python train.py --n_layer=9 --d_model=512 --n_head=8 --n_kv_head=1 --head_dim=64 --d_mlp=2048 --vocab_size=10389 --activation="swiglu" --norm="rmsnorm" --norm_place="pre" --norm_eps=1e-06 --positions="rope" --rope_base=10000.0 --rope_fraction=1.0 --qk_norm=false --attn_scale=0.125 --bias="none" --tie_embeddings=false --parallel_block=false --extras=["capped logits"] --init="normal" --init_std_qkv=0.0123 --init_std_o=0.00289 --init_std_up=0.0123 --init_std_down=0.00145 --optimizer="adam_variant" --lr=0.000551 --beta1=0.9 --beta2=0.98 --weight_decay=0.28 --lr_head=0.00693 --warmup_steps=292 --schedule="wsd" --decay_fraction=0.666 --decay_shape="linear" --final_lr_fraction=0.0 --batch_tokens=131072 --seq_len=512 --doc_mask=true --train_tokens=1476000000 --steps=11261 --dataset="wikipedia_en"
MLP neurons of a small language model. Each row is named by its layer, matrix (gate and up: input weights) and neuron, and shows model dimensions 304-367. Each number is 200 + 30 x the weight over its row's rms, rounded and kept within 0 to 999. A neuron's up and down rows have the sign that makes its largest values positive.
Before each neuron's rows, "fires on" lists the tokens most often at its 100 highest values on Wikipedia text that the model never trained on. A number after a token or word is its count.

fires on: "," 28, "\n\n" 20, ".\n\n" 12, " located" 5, " as" 5
L4.gate1132,198,222,215,200,206,222,248,234,230,211,174,205,196,235,172,216,225,202,200,205,182,168,217,180,125,195,206,177,256,229,192,207,208,183,236,181,204,156,189,149,219,175,200,215,224,227,253,205,183,190,203,227,218,129,269,231,193,126,226,221,154,172,198,162
L4.up1132,228,196,186,203,186,242,146,169,173,180,211,198,247,201,180,210,255,130,227,261,172,235,259,215,250,193,229,226,163,201,179,186,157,207,191,173,225,218,227,202,219,228,204,192,220,216,183,205,204,199,185,188,166,196,187,185,204,191,217,224,240,169,190,212

fires on: " and" 15, "–" 13, "." 10, " –" 8, "'s" 6, "]" 6
L2.gate1729,176,173,230,244,184,201,237,156,224,218,206,176,208,241,200,125,218,172,201,218,218,223,220,218,176,151,218,171,216,274,113,186,229,191,158,212,188,182,204,162,154,215,205,148,209,220,182,191,230,207,216,154,242,191,167,279,276,164,163,225,166,178,189,225
L2.up1729,191,173,222,179,215,249,181,239,235,183,164,181,209,230,161,222,161,195,159,183,196,173,240,217,181,161,164,140,160,225,189,176,232,181,187,187,246,202,198,190,129,189,265,201,224,175,194,191,246,191,224,170,225,178,159,188,228,216,154,223,222,234,231,237

fires on: "1" 30, " two" 8, "3" 5, "2" 5, "–" 5
L2.gate1727,234,208,212,154,149,253,209,214,218,184,194,221,223,199,215,217,246,150,229,249,223,231,198,171,210,204,217,175,181,231,158,208,212,175,238,235,213,184,170,181,202,158,186,238,160,176,204,207,214,207,178,194,158,243,186,244,187,215,214,233,208,171,240,222
L2.up1727,234,270,211,180,218,188,168,206,193,198,178,198,202,160,175,178,204,232,242,203,221,207,219,164,231,235,199,182,187,258,174,249,251,211,184,214,184,152,177,162,212,176,228,195,172,221,230,260,207,202,206,167,197,202,181,166,140,200,219,254,256,197,192,186

fires on: " of" 30, " from" 23, " in" 14, " to" 13, " and" 5, " |" 5
L4.gate1371,257,154,193,210,240,208,188,161,185,194,165,203,207,224,197,195,227,202,218,209,227,212,260,194,164,213,213,201,251,209,196,237,213,187,187,179,198,184,153,185,197,151,178,187,248,158,191,198,230,211,185,185,203,165,198,153,204,171,143,257,162,185,202,207
L4.up1371,203,216,231,242,222,251,178,205,225,128,236,198,198,166,223,190,213,269,124,171,167,202,192,199,172,183,269,250,186,202,208,134,197,181,176,174,162,188,196,187,182,185,211,191,235,175,226,254,234,207,193,124,222,169,219,247,199,239,265,236,225,179,189,207

fires on: " ." 39, " hold" 10, " |\n\n" 9, " L" 8, " |" 8
L4.gate1390,210,188,214,192,201,172,190,159,210,209,178,242,261,185,205,202,155,168,199,216,195,185,218,200,146,160,226,224,201,213,198,170,240,206,213,250,187,140,194,175,155,216,174,210,234,183,224,229,187,201,266,216,231,185,255,243,208,155,176,168,176,225,214,228
L4.up1390,232,185,283,172,225,233,239,229,188,180,203,180,208,198,241,261,214,225,202,164,186,226,215,186,182,220,193,236,163,208,174,241,154,144,229,177,106,173,174,189,195,128,169,205,195,198,225,235,196,201,218,183,228,214,205,207,200,179,185,193,215,137,177,217

fires on: ".\n\n" 17, " (" 12, " New" 9, "==" 8, " tree" 5, " from" 5
L4.gate557,217,208,198,238,227,190,159,248,194,221,177,244,190,202,180,182,209,177,168,161,231,160,201,197,182,219,278,199,219,226,189,220,184,177,180,240,207,217,160,130,230,174,187,154,213,192,176,209,212,259,165,250,210,206,198,181,197,157,174,206,202,207,248,290
L4.up557,199,198,173,209,138,175,222,243,245,159,234,190,210,165,202,218,205,240,193,175,163,234,202,229,230,207,159,228,187,183,207,189,211,196,187,213,249,169,224,252,212,185,226,190,238,195,197,179,220,231,213,218,148,161,207,219,222,257,203,184,211,138,207,179

fires on: ";" 31, ":" 20, "." 16, " until" 6, " " 4
L4.gate1188,202,126,207,166,205,239,180,179,257,162,162,245,247,192,210,205,225,150,192,215,212,228,224,208,176,205,187,143,196,186,139,204,227,216,194,228,192,228,167,150,241,206,145,199,246,228,186,174,198,243,233,191,231,195,237,171,208,204,226,225,185,209,210,193
L4.up1188,204,170,246,183,158,200,191,192,238,156,241,194,236,189,193,158,244,158,230,295,210,195,216,175,147,215,141,182,197,214,202,214,204,213,265,234,193,243,183,140,208,183,191,188,276,229,241,176,130,246,210,170,182,232,211,220,172,222,149,192,182,170,217,199

fires on: ".\n\n" 56, " A" 6, "." 5
L4.gate880,239,211,220,210,156,175,226,214,211,126,233,197,203,232,221,165,246,234,222,222,199,228,192,217,192,204,196,151,167,220,191,277,218,191,202,213,215,234,123,193,253,125,180,181,242,190,157,233,159,202,207,190,179,132,205,161,194,203,194,263,168,219,192,242
L4.up880,249,184,212,242,192,293,176,213,191,209,234,237,165,228,174,223,170,206,205,225,198,223,214,191,184,198,218,199,193,189,187,214,175,149,189,188,220,198,196,202,210,224,180,208,240,227,161,184,177,220,213,216,225,231,225,162,190,209,220,208,181,142,173,216

fires on: " and" 15, ":" 14, " m" 9, "–" 6, "h" 5, "ur" 4
L4.gate1070,183,209,211,201,183,186,208,260,209,175,210,232,266,255,212,155,260,213,211,216,219,189,208,185,186,153,210,180,159,201,154,244,169,275,219,243,218,174,202,248,211,186,203,236,185,212,168,176,226,172,185,167,241,184,184,182,248,209,166,199,224,101,215,220
L4.up1070,244,228,230,200,190,263,190,216,198,177,182,236,208,198,259,192,271,210,207,176,251,255,222,188,211,172,184,141,166,208,238,163,158,230,197,227,218,238,204,241,106,238,215,231,207,198,141,193,245,189,186,204,201,223,99,218,244,228,206,164,216,190,185,203

fires on: " was" 45, " |" 10, "==" 8, " as" 5, " been" 4
L4.gate305,182,185,200,193,228,211,190,227,184,206,203,247,180,170,155,166,218,200,181,240,177,230,222,173,186,175,243,209,203,156,187,199,220,198,209,170,160,232,188,158,178,207,152,233,176,184,184,192,219,217,217,218,245,212,267,193,247,173,222,209,193,239,158,169
L4.up305,187,197,161,212,158,213,211,190,204,141,224,213,195,267,198,156,217,193,184,234,208,193,217,184,161,190,280,177,211,246,195,249,203,187,146,206,200,196,178,237,204,219,164,222,167,161,227,199,217,176,210,181,201,141,165,187,221,207,211,209,173,209,254,239

fires on: "ic" 18, "\n" 13, " Base" 7, "uk" 7, "ag" 7
L4.gate1608,219,154,222,192,212,188,180,222,287,187,192,191,201,263,144,211,226,157,245,177,188,216,158,191,201,188,252,155,241,175,206,207,204,265,203,216,157,141,159,220,201,155,223,140,170,185,213,153,222,196,174,197,209,126,165,135,228,207,164,260,203,220,220,220
L4.up1608,192,201,167,207,194,201,164,149,242,180,205,209,157,195,187,176,203,261,201,128,189,243,172,226,129,182,217,203,179,196,229,253,192,256,135,173,131,192,232,232,218,154,212,176,168,196,228,124,201,146,181,200,245,174,150,214,233,252,170,259,200,216,216,214

fires on: " " 34, ";" 9, "." 8, "\n" 5, "n" 5
L4.gate183,207,179,198,178,263,177,195,210,234,184,183,183,247,160,203,187,195,156,221,232,183,166,174,168,203,193,208,169,179,213,206,237,210,192,189,266,232,239,250,160,219,234,211,228,227,214,166,121,213,231,196,234,207,167,201,159,210,204,191,163,201,161,158,224
L4.up183,202,221,223,162,188,196,193,146,208,221,223,237,213,228,200,170,174,186,190,247,229,175,157,155,115,268,169,170,198,262,224,239,223,216,180,170,159,207,190,188,204,230,221,200,198,207,217,221,210,224,195,194,250,183,169,192,203,191,237,211,238,185,188,208

fires on: " |" 27, " |\n\n" 18, ";" 7, "1" 6, "\":" 5, "\n\n" 5
L4.gate941,208,218,238,169,178,182,234,174,215,211,206,228,235,172,223,187,196,207,221,198,147,198,172,178,164,169,165,240,188,190,177,193,227,178,210,198,165,193,186,144,214,183,176,185,156,151,204,230,204,213,255,213,211,205,168,158,202,177,167,199,160,196,203,198
L4.up941,156,209,220,222,242,171,197,220,243,226,187,149,215,205,183,219,232,185,168,152,205,234,178,137,250,181,151,225,199,195,208,200,204,183,217,205,165,210,205,161,232,171,243,212,182,242,183,202,169,160,200,211,267,167,258,200,198,183,133,205,227,214,190,203

fires on: "-" 37, "|" 17, ".\n" 10, " \"" 7, "\n" 6, " (" 5
L4.gate1766,222,147,193,209,214,214,191,178,166,167,170,173,196,248,164,178,254,264,183,164,229,181,193,221,199,149,174,196,162,221,208,225,174,189,233,188,199,256,166,185,193,160,134,230,249,171,202,154,204,197,190,203,183,139,206,184,181,190,144,191,192,180,206,219
L4.up1766,112,228,205,211,146,267,215,169,159,175,271,250,189,234,215,178,280,163,166,237,189,246,214,147,186,221,208,208,175,213,137,208,124,213,225,241,217,214,272,191,223,214,191,223,155,215,160,186,156,206,164,231,203,244,168,220,197,183,201,182,205,157,239,228

fires on: "ham" 19, " Speed" 10, "wich" 8, "ić" 8, " appearances" 5, " Bay" 4
L2.gate1911,200,142,181,211,214,180,137,219,211,221,203,128,196,202,181,175,168,208,160,205,195,195,190,140,182,227,165,173,181,171,223,186,200,211,241,217,192,246,180,230,181,199,199,208,242,153,177,225,215,161,217,289,233,268,164,268,170,208,204,164,202,191,268,145
L2.up1911,238,183,222,208,204,213,146,237,203,200,242,224,160,192,164,230,191,234,226,219,169,184,180,221,217,154,215,223,232,232,185,263,223,217,212,154,225,214,171,196,179,215,203,241,197,186,225,179,204,251,195,207,181,248,216,168,218,241,244,216,212,183,161,229

fires on: " in" 27, " |" 18, ")" 10, "5" 7, "6" 6, "9" 4
L4.gate1855,254,137,245,201,196,202,219,190,200,145,235,223,222,168,214,233,235,234,208,261,199,215,214,210,186,208,298,174,277,242,136,205,225,225,160,209,191,206,182,209,210,201,165,202,246,177,241,206,205,212,217,194,214,231,208,227,193,193,209,180,226,191,148,220
L4.up1855,171,187,169,190,255,255,193,220,202,216,206,186,206,157,205,246,188,203,211,178,173,214,193,163,198,190,266,220,227,215,176,191,249,259,124,187,208,171,196,221,201,206,212,167,185,160,174,299,232,190,218,196,200,206,201,230,212,255,188,192,188,161,144,234

fires on: " in" 52, " to" 22, "." 18
L4.gate886,183,217,183,190,205,203,184,237,317,181,197,168,253,178,130,195,167,210,275,180,224,176,188,164,199,226,203,189,213,148,231,257,225,176,140,181,177,189,211,159,168,212,187,214,235,211,193,234,226,206,176,164,207,156,163,170,183,178,164,265,98,230,176,238
L4.up886,210,205,228,233,211,204,222,203,168,234,220,203,190,236,209,237,173,226,243,210,225,244,209,202,194,215,234,189,218,201,175,170,204,199,180,183,272,247,189,177,190,144,214,230,218,170,195,198,216,214,233,164,211,155,241,198,183,193,248,204,200,190,152,221

fires on: "1" 24, "2" 17, " Theatre" 5, "4" 4
L2.gate1097,226,227,264,145,201,201,224,230,209,199,214,229,177,241,202,214,190,185,202,211,234,192,167,178,205,214,194,121,224,218,144,218,172,144,206,219,215,126,188,251,213,213,183,176,194,237,230,175,195,202,160,186,161,256,190,194,201,168,212,230,220,192,233,212
L2.up1097,227,227,209,207,221,177,215,196,182,217,156,225,198,199,223,158,204,197,237,215,190,228,240,208,223,220,201,247,228,184,200,214,224,179,163,215,140,206,268,212,239,230,193,163,190,191,205,206,204,225,172,231,200,216,211,171,188,195,198,152,242,208,226,171

fires on: " from" 32, " of" 19, " " 10, " his" 6, " by" 5, "per" 5
L4.gate1686,193,177,200,222,169,229,178,207,210,210,197,213,181,226,178,231,171,233,193,244,190,216,210,198,170,231,219,205,200,252,250,222,222,187,149,201,284,168,175,189,199,144,168,199,258,142,212,177,142,194,204,146,212,165,226,192,255,215,194,249,170,155,191,211
L4.up1686,225,168,202,220,187,198,197,210,219,216,223,225,186,192,208,192,241,199,226,250,219,182,178,199,177,130,209,225,170,232,194,179,238,192,232,247,167,217,183,244,198,198,216,212,187,222,177,246,205,166,143,164,236,160,165,258,197,128,204,161,231,195,196,207

fires on: "-" 39, " Inter" 10, "-S" 7, " from" 7, "\n" 4, " by" 4
L4.gate1896,236,228,223,199,177,209,185,270,261,172,181,172,185,222,159,204,159,241,228,265,186,203,197,208,188,175,174,206,181,249,199,232,228,175,206,196,219,245,176,192,223,139,209,206,183,173,204,179,212,223,196,156,172,175,197,204,210,155,218,227,218,172,188,194
L4.up1896,186,162,196,214,180,267,200,159,169,172,199,212,191,177,249,200,174,213,182,188,196,252,138,177,195,186,223,242,220,229,213,230,145,213,188,234,221,142,222,165,179,189,203,180,197,124,217,166,248,201,202,194,161,318,172,195,222,185,208,240,200,156,210,212

fires on: "." 23, "==" 19, ".\n\n" 9, "0" 5
L4.gate314,228,230,188,197,203,205,203,243,257,189,177,199,224,238,189,163,202,208,205,166,225,262,164,225,165,132,234,153,176,230,155,229,196,224,222,202,176,234,188,118,222,168,176,211,172,193,184,182,176,286,191,188,242,133,191,176,162,219,177,193,186,206,201,184
L4.up314,203,207,186,183,184,189,195,187,206,195,257,180,171,167,184,141,156,247,209,171,201,197,203,217,216,165,160,220,191,190,154,178,187,180,149,178,239,187,225,212,163,165,183,183,209,205,170,212,220,221,194,217,190,171,242,201,206,224,203,172,178,184,159,158